From a checkpoint of a small transformer trained on Wikipedia: MLP 768 ReLU, biases.
MLP neurons of a small language model. Each row is named by its layer, matrix (up: input weights) and neuron, and shows model dimensions 96-191. Each number is 128 + 24 x the weight over its row's rms, rounded and kept within 0 to 255.
After each neuron's rows, "fires after" lists the tokens most often just before its 100 highest values on Wikipedia text that the model never trained on. A number after a token or word is its count.

L7.up690 [143 109 122 114 134  69 133 121 113 137 124 146  95  93 120 113 103 149 139 133 144 100  82 147 167 103 119 137 114 135 118 166 144 151 127 113 162 147  94 116 137 152 127 133  74 138 110 179 126 155 171  95  86  93 100  80 149 130 148  91 127 159  91 122 112 124  80 114  92 127 164 120 131 140 161 118 134 113 141 131 111 146 103 157 143 123 148 134 122 112 161 145 119 127  98 119]
fires after: "\n" 71, " " 9, "-" 8, "um" 5

L5.up18 [120  74 124 129 108 158 125 129  97 115 104 165 125 143 143 137 143 133 135 125 101 146 147  90 169 132 129 170  87 142 111 124 149 142 135 112 118 156 109 124 132 137  75 122  91 102 149 113 139 140 105 160 127 117 128  99 123 148 118 116 133  97 117 122 154 104  86 138 103 144 103 110  93 102  78  80 103 106 148 127 131 151 115 141 104 146 151 154 117 151 151 146 177 118 150 168]
fires after: " b" 33, " B" 11, " Br" 9, " bro" 8, " Gr" 7

L9.up755 [116 105 119  97 122 129 143 117 113 121 140 139 164 124  87  94 117 116 116 115 138 109 112 105 163 154 106 115 147 100 125 120 160 115 139 130  91  78 111 148 131 111 114 181 172 125 106 108  77 128 138 119  99 104  84 145 130  85 161 104  93 188 133 107 140  96 119 136 128 148 151 143 132  85  81  90 137 110 111 116 101 130 134 139 159 117 173 123 124 134 165 124 132 118 174 166]
fires after: " T" 17, "t" 10, "et" 9, "ot" 7, "g" 5, "ig" 5

L5.up638 [196 137 145 122 129 104 165 137 147  94 143 144 143 126 109  98 112 113 179 151 120 134  95  89 128 108  99 110 126 157 125 123 123 154 111 165 151 109 136 137 142 130 104 149 142 158 138 154 163 129  81 118 126 138 131 158 101 119 141 176 114  76 142 150 153  96 145 131 168 172 138 114 128  71 162 145  70  93 148 135 155 152 133 139 109 139 139 147 161 129 122 125 110 107 142 146]
fires after: " h" 30, " H" 18, " M" 7, " ra" 7, " B" 6

L4.up499 [ 93  91 122 112 114  81 138 146 100 145 156 127 110 141 138 132 131 107 130 121 131 130 136 132 127  84 138 116 140 134 109  69  95 171 176 126 145 172 103 104 115 129 140  77 111 132 124 143  96 153 118 109 115  93 160 137 121 129 140 113  98 157 168 167 145 120 172 157 157 111 112 135 138 142 143 135 135 123 155 131 177 130 111 197 123 148 100 132 149 170 145 128 103 105 119 165]
fires after: "r" 12, "B" 10, "L" 8, " L" 8, " St" 6, " W" 6

L4.up282 [108 118 118 133 129  85 120 126 119  97 119 167 109 132 116 147 139 125 155 124 132 108 134 109 185 134  90 146 134 138  88  97 119 103 123 127  88 123 175 110 102 111 113 135 167 107 120 116 105 142 143 141 128 126 145 101 114 150  90  95 132 125 120 140 132 146  90 127 134 145 133 111 106 142  95 156 152 131 132 143 151 147 104 125 126 105 110 133 107 173 129 134 149 100 116 170]
fires after: " R" 51, " Pl" 11, "\n" 8, "R" 6, " D" 6, " St" 5

L5.up51 [131 129 112 170 121 130 126 142 120 109  88 158 101 109  87  85 127 140 142 133 135 116 128  83 158 127 113  92 117 157 135 145 151 179 161 186 113 125 117 138  97 103  75 120 143 159 177 142 115 136 167 158  96  91 118 106 146 145 141 123 121 108 105 154 134 101 133 117 129 136 131 117 156 153 163 146 127 156 106 162 108 127 121 121 113  93  96 150  78 118 178 103  96 131 166 124]
fires after: " ind" 19, " Al" 12, " k" 10, " K" 10, "l" 6

L6.up729 [ 89 131 133 167 107 190 147 116 121 131 127  93 117 107  91 139 161 105 162 106  99 115 129 101 160  81 161 121 124 115 141 189 119 150 142 112 151 172 113 141 106 174 103 140 158 143 179 136 138 165 160 160 114 105 105 113 130 107  97 132 104 147 125 124  98 114 144 104 162 107 137 127 149 126 121 138 167 112 106 121 160  61 132  89 107 120 126 145 103 153 152  98  94 104 166 107]
fires after: "c" 14, "l" 12, "pl" 11, " Fl" 6, " c" 6, " ind" 5

L7.up113 [107 119  97 145 107 171 114 135 133 146 155 120  89 133 139 130 117 136 111 152 126 140 100 116 152 119 140 107 137 149 107 122 118 138 110  84 104 147 130 146 154 106 149 108 127 169 123 143 156 147 163 135 127 127 114 126 122  88 141  99 126  98 131 120 119 150 147 105 157 148  76 170 103 155 113 170 116 109  90 105 149 133 125 127 133  98 101 131 175 112  83 156 144 106 150 112]
fires after: " St" 29, " st" 9, " B" 7, " to" 7, " from" 7, " L" 5

L4.up718 [129 135 106 121 130 122 130 142 155 183 122 126 109  83 136 145  59 135 146 168 151 150 172 145 118 118 148 155 148  91 138 127  89 101 140 151 149 101 168 145 151 124 129 131 171 126 197  96 146  72  82 159 150 123 129  79 124 154 121 126 156 122 131 145 100 143 143 149 142 129 116 134 127 117 125 124 153 120 135 124 119 171 108 156 123 112 139 133 109 117 141 137  79 126 108  76]
fires after: " m" 13, " an" 11, " a" 9, " M" 9, "-" 8, " un" 8

L7.up463 [128 114 122 128 124 104 138 149 118 106 133 152 122 139 125 164 109 122 140 136 129 101 127 144 129  80 134 165  73 153 161 138 180 111 138 144 125 107 154 137 151  99  97 163 147 101 146 151 111  99 128 138 156  84  89 119 117 151 121 162 119 130 113 155 127 126 109 151 119 123  87 171 150 110  69 119 132  97 119 133 124 164 142 138 133 121 137 142 177  88 116 153 156 133 112 120]
fires after: "\n" 41, " J" 16, " B" 13, " M" 9, " A" 7

L7.up241 [153 118  91  94 106 141 112 147 129  99 121 141 130 111 126 101 225 123 150 157 144 120 117 197 112 155 137 135 129 173  84 139 117 120 130 166 162 135 146 175  94 160  94 113 133 119 136 131 115 140 138 124 140 147 144 137 130 148 127  95 126 118 104 140 104 124  88 113 139 121 117  89 108 104 114 129 108 116  99 124 131 131 118 124 119 133 117 119 182 107 128 138 105 142 104 138]
fires after: " 202" 21, "t" 16, "st" 10, "s" 8, "est" 7, " ex" 7

L11.up457 [136 138  92 145  84 173 115 150 206 138  90 153 131 188 123 134 157 155  85 117 116 166 163 121 107 155 118 128 118 153 127  70 131 126 111 126 130 132 123 127 178 122 146 131 112  74 166 115 128 133 107 127 141 127 119 138 138 111 140 158 132 125 136  84 133 135 124  98 124  62 119 122 117 176 126 145 111 157  98 171  97 145 102 131 179 177 102 152 146 101 120 123 136 103 135 138]
fires after: "==" 23, " ==" 19, "ur" 7, " w" 6

L11.up46 [139 145  95  98 122 143 165 152 109 131 174 146  99 135 119 128 129 129 110 132 110 129 112 149 128 105 139 147 134 101 125 126 123 152 148 118 122 126 113  87 106 158  91 138  87 121 140 137 112 182 223 138  92 129 125 126 129 170 168 135 112 107 100 148 156 147 118 121 111 144 158 118 118 148 123 142 120 137  80 109 151 143 131 122 119 154 148 153 120 123  99 105 134 103 140 144]
fires after: "\n" 34, " a" 17, " A" 8, " R" 6, "i" 6, "ar" 4

L11.up279 [134 142 146 128 128 104 149 137 115  96 149 152 159 126 154  93 111 105 155 142 112 150 135 158 156 149 121 144 110 162 140 146 124 129 132 121 156 132 137 126 121 157 151 198 104 129 151 164 125  98 152 130  96  92  96 108  99 130  84 151 108 131  92 186 142 122  94 124 128 155 142 117 129 134 124  76 118 109 107 153 120 134  97 159 111 157 132 136 138 100 130 153 129 123 143 107]
fires after: "\n" 67, ")" 6, "1" 4, "–" 4

L6.up685 [195 137 145 115 112 132 135 103 130 151 128 132  76 125 131 122 145 157 106 157 120 129 107 152 125 123 124 108 119  46 146 103 133 165 135 126 124 156 108 129 104 135 116 102 122 107 145 105 112 142 144 127 161 139 113 133 111 112  92 192  98 164 151 150 130 128 133 170 133 145  97 115 129 140 140 125 128 166 143 110 127 104 154  87 129 104 113 120 158 142 104 113  97 159 144  81]
fires after: " re" 32, "ru" 15, "e" 10, " st" 8, " was" 7

L5.up158 [106 130 139 132 115 130 133 123 162 178 102 142 125 124 130 128 132 152 129 129 126 123 138 113  92  98 134 130 177 108 147 150 143 181 111 191 116 133 111  91 125 125  95 126 112 166 144  80 144 135 114  90 152 112 133 105 138 138 123 119  88 148 174 150 125 149 179 167  96 110 141 120  89 143  94 133  83 153 133 143 130 117 160 140  90 127  98 113 136 173 132  93  81 140 135 163]
fires after: " re" 17, " st" 9, "ert" 8, "el" 7, " rel" 7, "al" 6

L9.up522 [138  95 121 121 128 139 132 123  97 100  91 148 146 128 111 118  68 131 164 128 121 112 118 112 173 169 122  85  96 154 112 140 161  94 147 109  83 139 121 114 170 178 100 143 128 111 131 132 134 118  70  97 128  82 133 131  89 124 113 139 144 131 155 140 152 135  81 158 116 128 116 120 119 138 102 162 110 115 134 116 155 141 136 107 147  93 137 137 132 114 126  96 135 134 122 180]
fires after: " R" 21, " Br" 14, " r" 8, " Car" 7, "en" 6, "R" 4

L10.up701 [119 150 143 134 129  99 129  96 161  49 155  97  57 107 137 125 148 180 139 127 104 186 105 141 119 132  99 116 116 120 128 116 102 124 172 120 109 149 110 116 158 134 127 150 148  82 152 118 104 139 131 118 160  88  92 148 152 143 136 128 133  92 126 162 142  84  94 136 139 137 109 118  92 146  69 130 126 138 123 125 200  89 152 163 142 152 128 159 118 155 119 109 100 140 131 147]
fires after: " S" 16, "oss" 12, "ons" 7, "es" 7, "as" 6, " s" 6

L10.up310 [106 101 105 113 128 178 156 148  88 148 153  97 133 168 146  86 148 110 123 155 110 153 149 103  87  74 128 179 145 122 147 124 159 144 147 171 117 119  75 149 126 135 140 123 130  97 143 122 126 160 115 119 121 145 121 126 100 172 124 162 111  75 125 152 162 122 125 118 120 143 130 104 138 169 134 105 144 120 145 117 151 128 117 124 126 109 149 162 151 111 135 135 129 169 105 123]
fires after: " the" 46, " The" 6, "ia" 4, "a" 4

L5.up600 [139 137 141 128 120 130 123 101 102 120  90 135 130  94 130 150 122 135  89 156 119 119 186 136 169 115 148 121  72 142 100 139 152 166 110 161 108 127 111 138 173 119  99  83 113 106 110 121 133 128  87 136 103 106 136 106 122 141 136 141 159 146 105 126 105 121 118  99 161  98 114  89 126 115 124 147 128 100 113 121 103 127 107 107 130 160 152 143 166 130 127 129 105 155 155 169]
fires after: " B" 20, " b" 16, " " 15, " s" 9, " e" 8, " S" 8

L9.up228 [108 122 153 120 104 130 162 129 146 143 131  80 108  84 152 128 119 134 113 159 166 129 138 114 111 133 186 115 144 114 122 173 144 162 138  80 101 107 131 146 138 122 109 166 156 137 131  67 117 104 147 141 141  69 108 128 142 149 148 109 136 189 126 136 138 160 141 150 144  82  85 142 109 146  98 110 113 111 113 156 113 122 124 153 111 104 151 165 129  86 138 122 160 136 100 139]
fires after: "-" 23, " (" 16, " a" 8, " and" 5, " the" 4

L7.up556 [140  98 111 170 133 175 157 114 129 126  90 143 100 148 151 125 119 101 138 114 111 137 132 133  87 127 207  86 129 149 168 134 147 131 146 131 151 151 163 110 107 118 169 116 124 127 124  98 108 110 175 131 139 111 138 155  96  47 147 112 136 134 118 159 116 114 151 106 126 149  90  99  71 129 143 108 156 109 124 146 127  87 117  97 148 143 136 145 106 119 186 140 111 119 112 162]
fires after: "\n" 50, " during" 19, " B" 5, " t" 4

L4.up259 [140 136  93 165 119 159  89  93 135 143  77 123 101 112 131  77 158 121 136 140 144 126  99 152 146 117  88  98 145 120  94 122 146 107 162 108 122 168 131 176 109 116 121 132  94 151 158 160 129 132 131 165 134  77 101 133  74 121 160 149  90 143 129 144 121 153 140 132 158 116 151  89 150 125 122 113 116 156 103  83 111 155 141 119 135 111 130  83 148 122  98 122 132 162 118 153]
fires after: " T" 24, " w" 18, " t" 11, " W" 8, "e" 8, " st" 6

L11.up21 [152  69 114 144  48 130 161 106 156 133  73 141 132 117 143 121 126  99 135 113  96 134 129 129 151 163 147 109  79 123 100 106 124 115 121 117  80 109 120 139 125 125 157 136 124 115 104 119 159 160 130 124 124 155 139 114 172 122 103  97 140 126 151 150 155  88 120 117 125 133 140  98 149 158  65  86  93 132 133 102 121 101 117 144 155 184 115 159 181 130 142 146 124 119 134  88]
fires after: " (" 23, "\n" 18, "-" 7, "0" 4

L5.up431 [134 111 148 151 155 136 112 152 153 153 180 122 124 148 130 130 163  85 147 132 116 163 158 122 125 120 150 132  98  75 110 173 113  92 126 121 140  80 163 149  89 142 121 114 182 154 116 106 109 161 127 106  67 106 140 116 112 169  91 170 148 148 116 148 122  99 117 118 109 116 117 102 162 156 141 107  94 115  95 116 123 161 123 142 116 119  97 109  91  82 127 125 134 140 177 131]
fires after: " Q" 12, " ind" 10, "c" 9, " Ind" 8, " At" 8, " K" 6

L5.up146 [ 84 103 121 113 152 104  83 117 159 114 132 155 107 146 123 116 107 137 134 157 165 130 119 128  99 132  90 123 127 118 126  96 153 155 129 101 151 112 124 119 111 139 124 122 164 151 122 139 121 109 155 164 185  89 118 138 140 121 114 181  91 105  90 101 137 135 181 101 132 127 111  54 139 109 107 140 145 144 112 124 105 146 162 112 148  91 113 154 144 142  89 123 119 154 149 156]
fires after: " W" 25, " H" 9, " Gu" 8, " gu" 7, " w" 5, "o" 4

L9.up47 [112  81 163 130 102 166 149 138 136 133 147 127 108 124 137 118 117 115 153 149 101 141 129 103 152 170  88 150 170 113 119  96 160 137 144 167 130 104 104 133 127 155 155  64 118 107 146 100 123 131  92 146 153  98 128 101 160 148 128 134 117 118 106 170 113 121 138 119 134 161 168 127 138 149 145  98 114  88  67  78 171 171 123  96 123 151 129 114 121 137 127  94 132 131 151 160]
fires after: " ra" 24, " R" 21, " l" 12, "es" 6, " dis" 5, " ar" 4

L9.up751 [119 141 165 114 169 121 164 143 140 136 145 142 101 151 148 106 114 147  87 161 135 111 100 143 135 105 102 165 145 183 133 116 147 123 128 149 113 124 106 123 183 132 114 101 102  69 108 139 102 141 115  90 146 145 141  98 108  92 167 149 133 152 152 126 128 113 115 167  96 122 101 106 124  93 152 132 156 135 138 142 100 112 143  90 115 128 151 116 126 111 148 156 146 127 126 125]
fires after: "ab" 15, " v" 14, " Br" 11, " dis" 7, " b" 7, " Mar" 6

L5.up39 [ 72 132 144 168 176 133 156 136 158 172 153 114 114 115  99  96 165 106 110 131 139 173 167 152 153 138 105  77 115 110 110 125 131 141 109 133 141  97 122 140 145 109 107 114 145 115 146 103 135  68 173 119 151 112  83 147 108 166 120  99 127  87 108 152 149  87 106 167 146 122 117  98 120 147 107 102 105 153 105 169 143 119 127 136 131  95 163 143 101 111 119 134  93 151 125 138]
fires after: "ig" 14, " G" 14, "at" 12, " K" 9, " g" 7, "G" 5

L7.up682 [ 97 126 122 151 138 128 100 150 133 101 125  94  73 118 146 122 153 141 150 141 110 164 146 100 109  83  88 128 120 125 147 127 126 165 105 110 123 151 136 168 126  97 118 142 151 128 134 101 119 107 121 157 158 145 101 120 141 127 129  96 109 120 134 139 113 115 109 171 132 121 127 173 133 123 140  82 139  86 127 125 111  78 165 104  47  98 117 176 132  81 183 130 112 119 149 155]
fires after: "s" 16, " form" 10, "ent" 8, "ret" 8, "n" 7, "et" 5

L4.up626 [123 133 124 143 146 122 148 114 146 135 109 120 104 131  89  60  61 105 135 135 121 135 131 103 223 120 134  79 128 126 116 107 129 135 126 135 155 140 120 125 144 105 160 133 184 138 133  81  96 145 180 109  82 128 106 128 139 167 134 176 134 131  93 150 101 107  99 186  86 137  96 118 111 124 117 144 130 124 113 177  97 165 114 115 131  77 109 133 116  75 115 116 119 128 130 131]
fires after: " s" 15, " S" 11, " K" 11, " m" 10, " sp" 5

L11.up586 [173 105 138 137 148 128 133 102 129 104 115  93 167  98 135 128 133 108 111 183 139 133 112 122 109  90 148 124 127  85 120 138 148 140 151  84  94 175 117 127 115 135 123 129 135 118 121 144 117 108 145 127 123 149 110 144 151 122 158 111 184 109 110 116 164 126 146 104 124  66 141 164  91 138 110  91 133 121 116 179 140 128 135 175  98 161 146 147 177 132 121 109 158 108  99 130]
fires after: " the" 38, " and" 6, "as" 5, "ther" 4, " s" 4, " a" 4

L7.up83 [146 163 104 111 144 120 107 127 111 112 167 125  75 119 109 131  88  85 144 139 166 138 111 161 128 148 171  97 166 130 144  75  96 102 173 145 119 123 141 135 143 142 143 100 140  82 111 179 118 112 135 166 122 116 126 155 127 126 154 130 146 100 130 128 107 113 128 133 131 144 103 134 133 134  62 129 117 135  96 131 168 152 148 174 126 146 168  94 164 136 102 146 107 107 117 122]
fires after: " s" 16, " a" 12, "u" 9, " d" 9, " l" 6, " he" 6

L4.up230 [108  86 160 129 147 110 112 133 136 134  91  89 137 132 161 140 161 134 116 113 166 187 158 120 134 125 133 123 121 131  98 113 119 115 114 150 164 143 155 137 126 110 140 100 151 175 113  80 155  79 142 110 133  86 133 115 128 112 114 137 142 151 101 158 141 101 142 149 121 144 182 150 130 105 147 126 149 101 169 112 108 152 158 135 135 138 119 155  98 139  91 167 134 130 130 143]
fires after: " M" 26, "." 13, "ac" 7, "or" 5, " F" 4

L4.up59 [121 144 131 100 120 106 165 152 116 164 138 106  75 117 139  85 127 109 156 141 103  99 130 137 142 141 124 126 140 124  83 114 115 116 143 125 111 122 167 129 111 122 131 179 110 142 120 121 118 143 153 122 171  82 115 117 129  94 122 126 124 138 121 161 126 125 111 174 126 159 126 134 137 167 129 166 134 130 141 126 106 139  87 138 151 107  85 121 125  94 134 135 137 113 132 135]
fires after: "t" 28, "em" 13, "l" 11, " ex" 10, "iv" 4

L11.up390 [137 108 141  79 142 127 145 122 116 136 130 108 177 149 104 112  57 120  97 115  92 163  93 123 134 122 118 145 111 109 144 141 121 140 119 176 126 120 119 139 139 124 140 119 150  97 123  98  96 115 129 115 127  77 105 108 116 139 164 183 184 124 143  98 106  88 163  86 146 121 157 114 119 157 117 107 155 147 124 107 166 113 121 158  82 104 171 108 123 128 126  93 119 135 116 138]
fires after: " the" 20, " to" 19, " for" 7, " a" 7, " in" 5

L7.up203 [150 117 136  99  99 155  89 176 133 119 109 111 132 121 112 151  76 155 131 152 104 138 120 129 136 154 110 149 121 142 100 131 127 144 126  90 132 120 115 116  81 132 130 157 136 170 135 130 149 148 179 132 147  90 126 113 141 129  95 113 143 114 108 141 142  97 144 126 177 120 124 131 139 169  91 143 108 107 113 109 157 165 151 117 154 172 140 127 116 107 154 124 124  83 163  74]
fires after: " of" 32, " in" 15, " (" 12, " In" 6, "-" 4

L4.up193 [129 131  98 164 113  98 158 122 107  99 107 148 112 104 157 118 148 138 126 120 144 148 138 154 136 162 120 160 150 133 106 113  92 107 159 143 167 143 140 117 101 108 123 162 130 147 154 182 112 144 135  96 136 133  89 129 151 132 102 124 118 114 144 156 127 105 115 141 156  98 161  85 105 125 120 147 118 190 132 123 169 145  87 157 104 132 126 123  87 143 156 129  87 116 126 131]
fires after: " s" 19, " p" 17, " cons" 10, " S" 7

L7.up158 [128 132 130 131  84 149 160 163 147 140 177 143 119  96  86  82 149  97 146 139 133 125 110 105 139  85 119 149 107 143 141 131 154 146 106 113 107 132 187  91  88 144 156 114 111 151 120 135 133 145 134 131 140 121 119 117 118 178 117 111 127 153 115 163 116 107 121 122 131 158 159  53 145 132 113 143 126 147 128 147 148 133 131 123 164 140  91 143  95 117 164 142 136  99 146 135]
fires after: "t" 17, " att" 12, "pl" 10, " rel" 9, "l" 8, " Ab" 5

L6.up17 [ 97 107 120 103 142 139 158  79 143 143 119 127 137 108 113  82 140 139 122 130 118  83 135 177 170 181 144 114 107 131 164 131 127 139 135 163 126 135 139 185 144 131 117 171 136 175 144 119 129 120 117 143 119  89 122 145 109 107 149 183 152  92 139 159 122 101 115 144 155 120  79  68 110 111 116 121 144 122 112 143 113 126  77  98 111 137  90 164 140 133 138  90 122 139 133 215]
fires after: " K" 21, "k" 12, " M" 8, "s" 8, " per" 6, " k" 6

L4.up485 [164 130 104 148 135 116 157 113 120  92 130 138 128 132 169 126 116 130 159 124 118 130 153 101 175 140 138 111  96 115 141 142 157 125 111 129 122 131 112 122  81 140 102 139 149 105 150 104 157 122 141 102 118 153 144 115 108 101 105 155 116 122 135 101 137  82 127 132  97 143 127  86 140 108  96 144 133 134 121 131 133 176 153  95 125  89 140 124  98 152 125 144  94 133 116 121]
fires after: " K" 27, " B" 16, "ar" 6, "b" 5, " Bar" 4, "ak" 4

L7.up448 [120 122 131  99 130 112 156 122  90 106 151 125 151 157 110 134  87 125 135 126 150 131  99 132 105 146 126 147 136 121 174  80 121 124 184 109  80 121 129 132 147 153 134  84 174 120 141  80 143 136 132 116 155  99 127 116 137 156 153 149 123 103 118  91 102 142 128 143 106  94 144 122  84 108  82  90  96 106  90 130  92 116 146 128 127 135 169 127 124 158 120 123  86 119 117 151]
fires after: " the" 11, " d" 11, " o" 10, " a" 8, " sub" 6, "he" 4

L9.up298 [138  83 132 108 122 125 121 141 111 108 194 116 123 151 165 134 140 100 113 107 122  86  97 100 140 139 125 138 138  89 162 131 123 133 121  74 150 106 118 117 176 160 138 157 165 147 129 160 107 122 122 150 153 136 110  91 150 138 103 116 131 163 164 150 155 153 131 111 131 107 124  92 146 140 102 128 110 122  85 124 110 108  98 140 141 107 118 155 115 139 127 141 135 124 125 133]
fires after: "es" 11, " ex" 10, " con" 9, "che" 8, "c" 7, " al" 7

L4.up665 [123 124 153 119 141 115 195 132 142 102 141 155 122 173 125 107 127 145 150 178 119 138  88  87 103 124 117 133 159 152 111 114 147 110 118 158 105 121 112 109 133 121 116 116 125 102 164 113 121 118 143 117 193 108 173 135  94 123 139 137 128  84 108 142 101 115 101 149 126 124 153  99 168 120  94 101  96 131 138 110 104 133 130 103 151 116 173 121 176 159 127 154 138 124 116 188]
fires after: " B" 27, " M" 13, " m" 9, " C" 6

L4.up542 [146 107 144 125 132 134 131  90 120 127 120 109  74 158 127  96 160 110 167 127 124 139 142 151 171 118 105 138 113 107 170  91 111 147 113 153 122 139 122 125 140  93 101 135 140 140 118 144  95 163 152 103  99 121  94 112 113 153 102 160 147 129 130 169 119 101  98 173 135 148 105 169 103 123 114  87 111 141 133 102 168 131 113 154 134 152 113 137 150 135 162 124 135 121  83 187]
fires after: " s" 37, " S" 11, " T" 9, " t" 8, "T" 5, " w" 4

L4.up659 [154 138 102 106 122 128 135 123 143  80 111 124  73  90 124 157 137 127 154 131 139 164 154 130 131 141 130 101 167 111 141 149 132 165 131 124  96 124 159 117 127 128 103 107 140  73 132 162 135 118 128 139 112 115 149  69  97 185  89 137 119 144  90 144  59 106 108 157 153 123 119 112 120 128 120 152 123 113 136  73 155 143 107 123 113 139 129 109 125 149 120 160 129 139 124 132]
fires after: " S" 28, " s" 19, "'s" 5, " the" 5

L7.up428 [149 154 127 166 152 119 153 106 127 141 103 162  96 151 124  85 115 136 142 111 122 113 124 144 162 124 144 123 106 130 103  80 133 168 117 110 122 147 151 164 129 103 127 157 132 156 135 114 126 134 140 107 126  59 119 151 132 122 174 129 135 129  93 123 128 101 165 137 149 152 140  98 130 109 102 103 110 139 147  86 126 134 122  80 120  80  98 145 138  98 133 140 116 164 102 145]
fires after: "k" 18, " K" 16, " Be" 14, "g" 11, "z" 8, "b" 7

L5.up647 [115 125 143 119 169  88 123 112  92 182 120 125 138  79 133 125  67  84 125 108 104 112  89 120 164 122 114 138 114 153 135 115 134 110 154  88  83 114 145 113 115 113 114  81  97 159 141 111 150 116 117 135 122  92 120 132 107 129 126 140 110 104 137 126 131  98 155 187 156 113 124 123 153 141  97 140 127 146  80 170 128 135 144 160 168 137 104 124 106 167 122  92 136  82 131 139]
fires after: " D" 12, " Ed" 11, "ich" 8, " Par" 7, " Th" 7, "d" 6

L9.up281 [142 169  72 103 135 117 174 128 128 137 129 161 136 154 142 141 107 125 130 141 143  83 159 168 143 127 128 174 119 104 125 131 144 126 108  86 138 107 135 131 128 154 100 138 123 121 112 173 113 121 141 101  98 114  94 121 115 133 140 133  58 148 106 138 133 106  82 135 143 152 118 124 122 150 172 126 152  98 115 160 134 157 135 100 101 139 172 127 116  96 113 141 175 108 126  87]
fires after: "\n" 100

L5.up525 [131 114  71 145 109 138 104 127 106 131 123 168  96 146 128 143 125 171 122 152 129 156 107 165 124 129 138 114 106 197 118 101 137 133 127 115 139 125 106 132 128 115 137 142 134 134 151 112 138 129 111 139 169 175 110  98 113 132 148 154  98 115 184  99 145 128 173 109 158 163 119 173 106  97 115  89  88 160 113 142 176 128 142 121 190 120 147 104 151 143 118 135  95 113 126 157]
fires after: "ru" 22, " St" 21, " st" 17, " ro" 7, " b" 4

L11.up259 [152 188 113 119  66 108  93 124 138  83 158 161 157 171 119 131 112 155 155 125 144 175  95 129 146 155  75 121 112 164 156 108 136 161 105 155 137 116 152 151 137 157 139 127 157 105 132 103 136 110 122 145 107 118 128 152 128 143 158 137 117 123 134 133 117 113 144 136 119 100 137 148  89 144  85 186  85 115 158  91 164 123 121 121 120 152 141 143 133 131 142 137 112 119 148 131]
fires after: " e" 20, " ne" 12, " d" 11, " re" 7, " E" 6, "D" 5

L7.up274 [120 135 136 138 173 168 140 145 151 113  75 119  77 157  98 134 121 110 114 147 177 127 111 128 149  77  97  85 131 126 117 131 116 110 115 138 101 164 150 143 115 131 137  94 199 106  97 108  96 133 158 166 131  92 154 113  78 132 114 132 116 107 109 115  97  70 118 172 125 123 131 112 129  86  89 142 158 114 116 134 137 146 124 149 141 149 117 149 105 127 151 178 144 163 134 135]
fires after: " call" 15, "e" 12, " Th" 12, "k" 8, "ich" 6

L4.up347 [108 167 122 151 145 165 127 113 141 131 129 128 126 144 157 119 138 145 168 147 143 132  99 171 145 123  83 104 105 151 105 120 129 175 136 115 149  80 136  90  72 109  88 135 113 132 159 155 128 132 119 131 139 146 107 138 125 139 137 164 111  94  87 119 130 111 120 124  87  93  96 159  89 134 112 161 107 100 155 127 152 108 116 143  90 141 159 145 180 110 149 146 116 138 139 124]
fires after: " s" 12, " d" 11, " D" 11, " S" 9, " \"" 6, " e" 6

L5.up121 [121 144 136  85 118 133 176 119  93 111 148 115 132 137 107 107 116 135 111 152 127 166 123 126 147 135 132  98 148 165 152 108 172 150 110 155 134 159 123 105 109 152 129  96 129 148 169 141  92 115 100  99 171 114 143  81 172 169 137 146 124 166 133 144  76 145 132 129 145 126 157 163  98 148 143 137 141 112 154 135 149 140  85 134 114 177 132 125 135 121 120 103 116 133 108 124]
fires after: " v" 24, " l" 13, " H" 12, " pr" 10, "m" 4, " ra" 4

L7.up214 [114 106 101  96 144 144 146 119  97  81 117 135 106 103 100 113  93  98 137 143 144 122 118 138 135  91 134 128 201 162 159 108 137 126  92 143 108 130 116 123 134  90 165 147  97 154  84 117 158 170 111 122 122 112 130 128 100  89 144  86 104 129 155 162  87 138 117  82 127 103 102 114 103 121 138 111 139 107 119 136 115 168  94 145 115 131 123 143 144  99 131 132 149 122 127 166]
fires after: "\n" 45, "duc" 5

L6.up739 [158 116 118  91 141 119 152 139 161  84 115 122 140 121  83 116  88 105 131 101 124 109 136 113 188 113 119 115 112 149 133 120 134 159  96 152 104 161 107 138  86 118 104 133 140 112 152 113 137 105 139 137 122 132 171 140 143 125 120 141 127 145  64 137 154 144 103 139 107 135 100  98 122 126 139  91 129 144 106 141 128 140 117 112  96  81 124 152 132  81 117 164 111 139 161 175]
fires after: " K" 37, "ak" 23, "g" 6, " S" 4, "T" 4

L5.up427 [123 102 145 132 150 156 112 150 119 168  96 158 101 141 139 150 117 137 144 106 140 129 145 126 137 125 150 121 148 120 137 131 174 131 131 117 129 106 148 117  86 116 182 120 166 126 113 121 100 114 183 112 159  84 135  73  84 154 134 106 144  83 149 141 151 100 119 134 134 120 141 159 149 105 109 132 134 110 122  87 137 128 153 176 111  96 132 124 162 148 125 145 145 117 109 170]
fires after: " R" 18, "y" 11, "or" 10, "ac" 10, "e" 10, " r" 6

L10.up655 [125  93 148 127 129 124 112 124 117 137 103  93 132  85 142  82 148  85 143 127 161 138 132 114 115 132 147 164 109  82 162 121 156  94  94 124 153 130 144 131 111 120 149 136 156 116 129 117 113  75  92 130 148 150 128 142 133 128 135 160 142 118 109 113  65 145 117 131 151 154 130 133 111  94 109  71 159  95 141 101 122 174 153 149 202 149 129 155 166 150 102 137  86 102 157 147]
fires after: " M" 39, " m" 18, " T" 5, "al" 5, "-" 4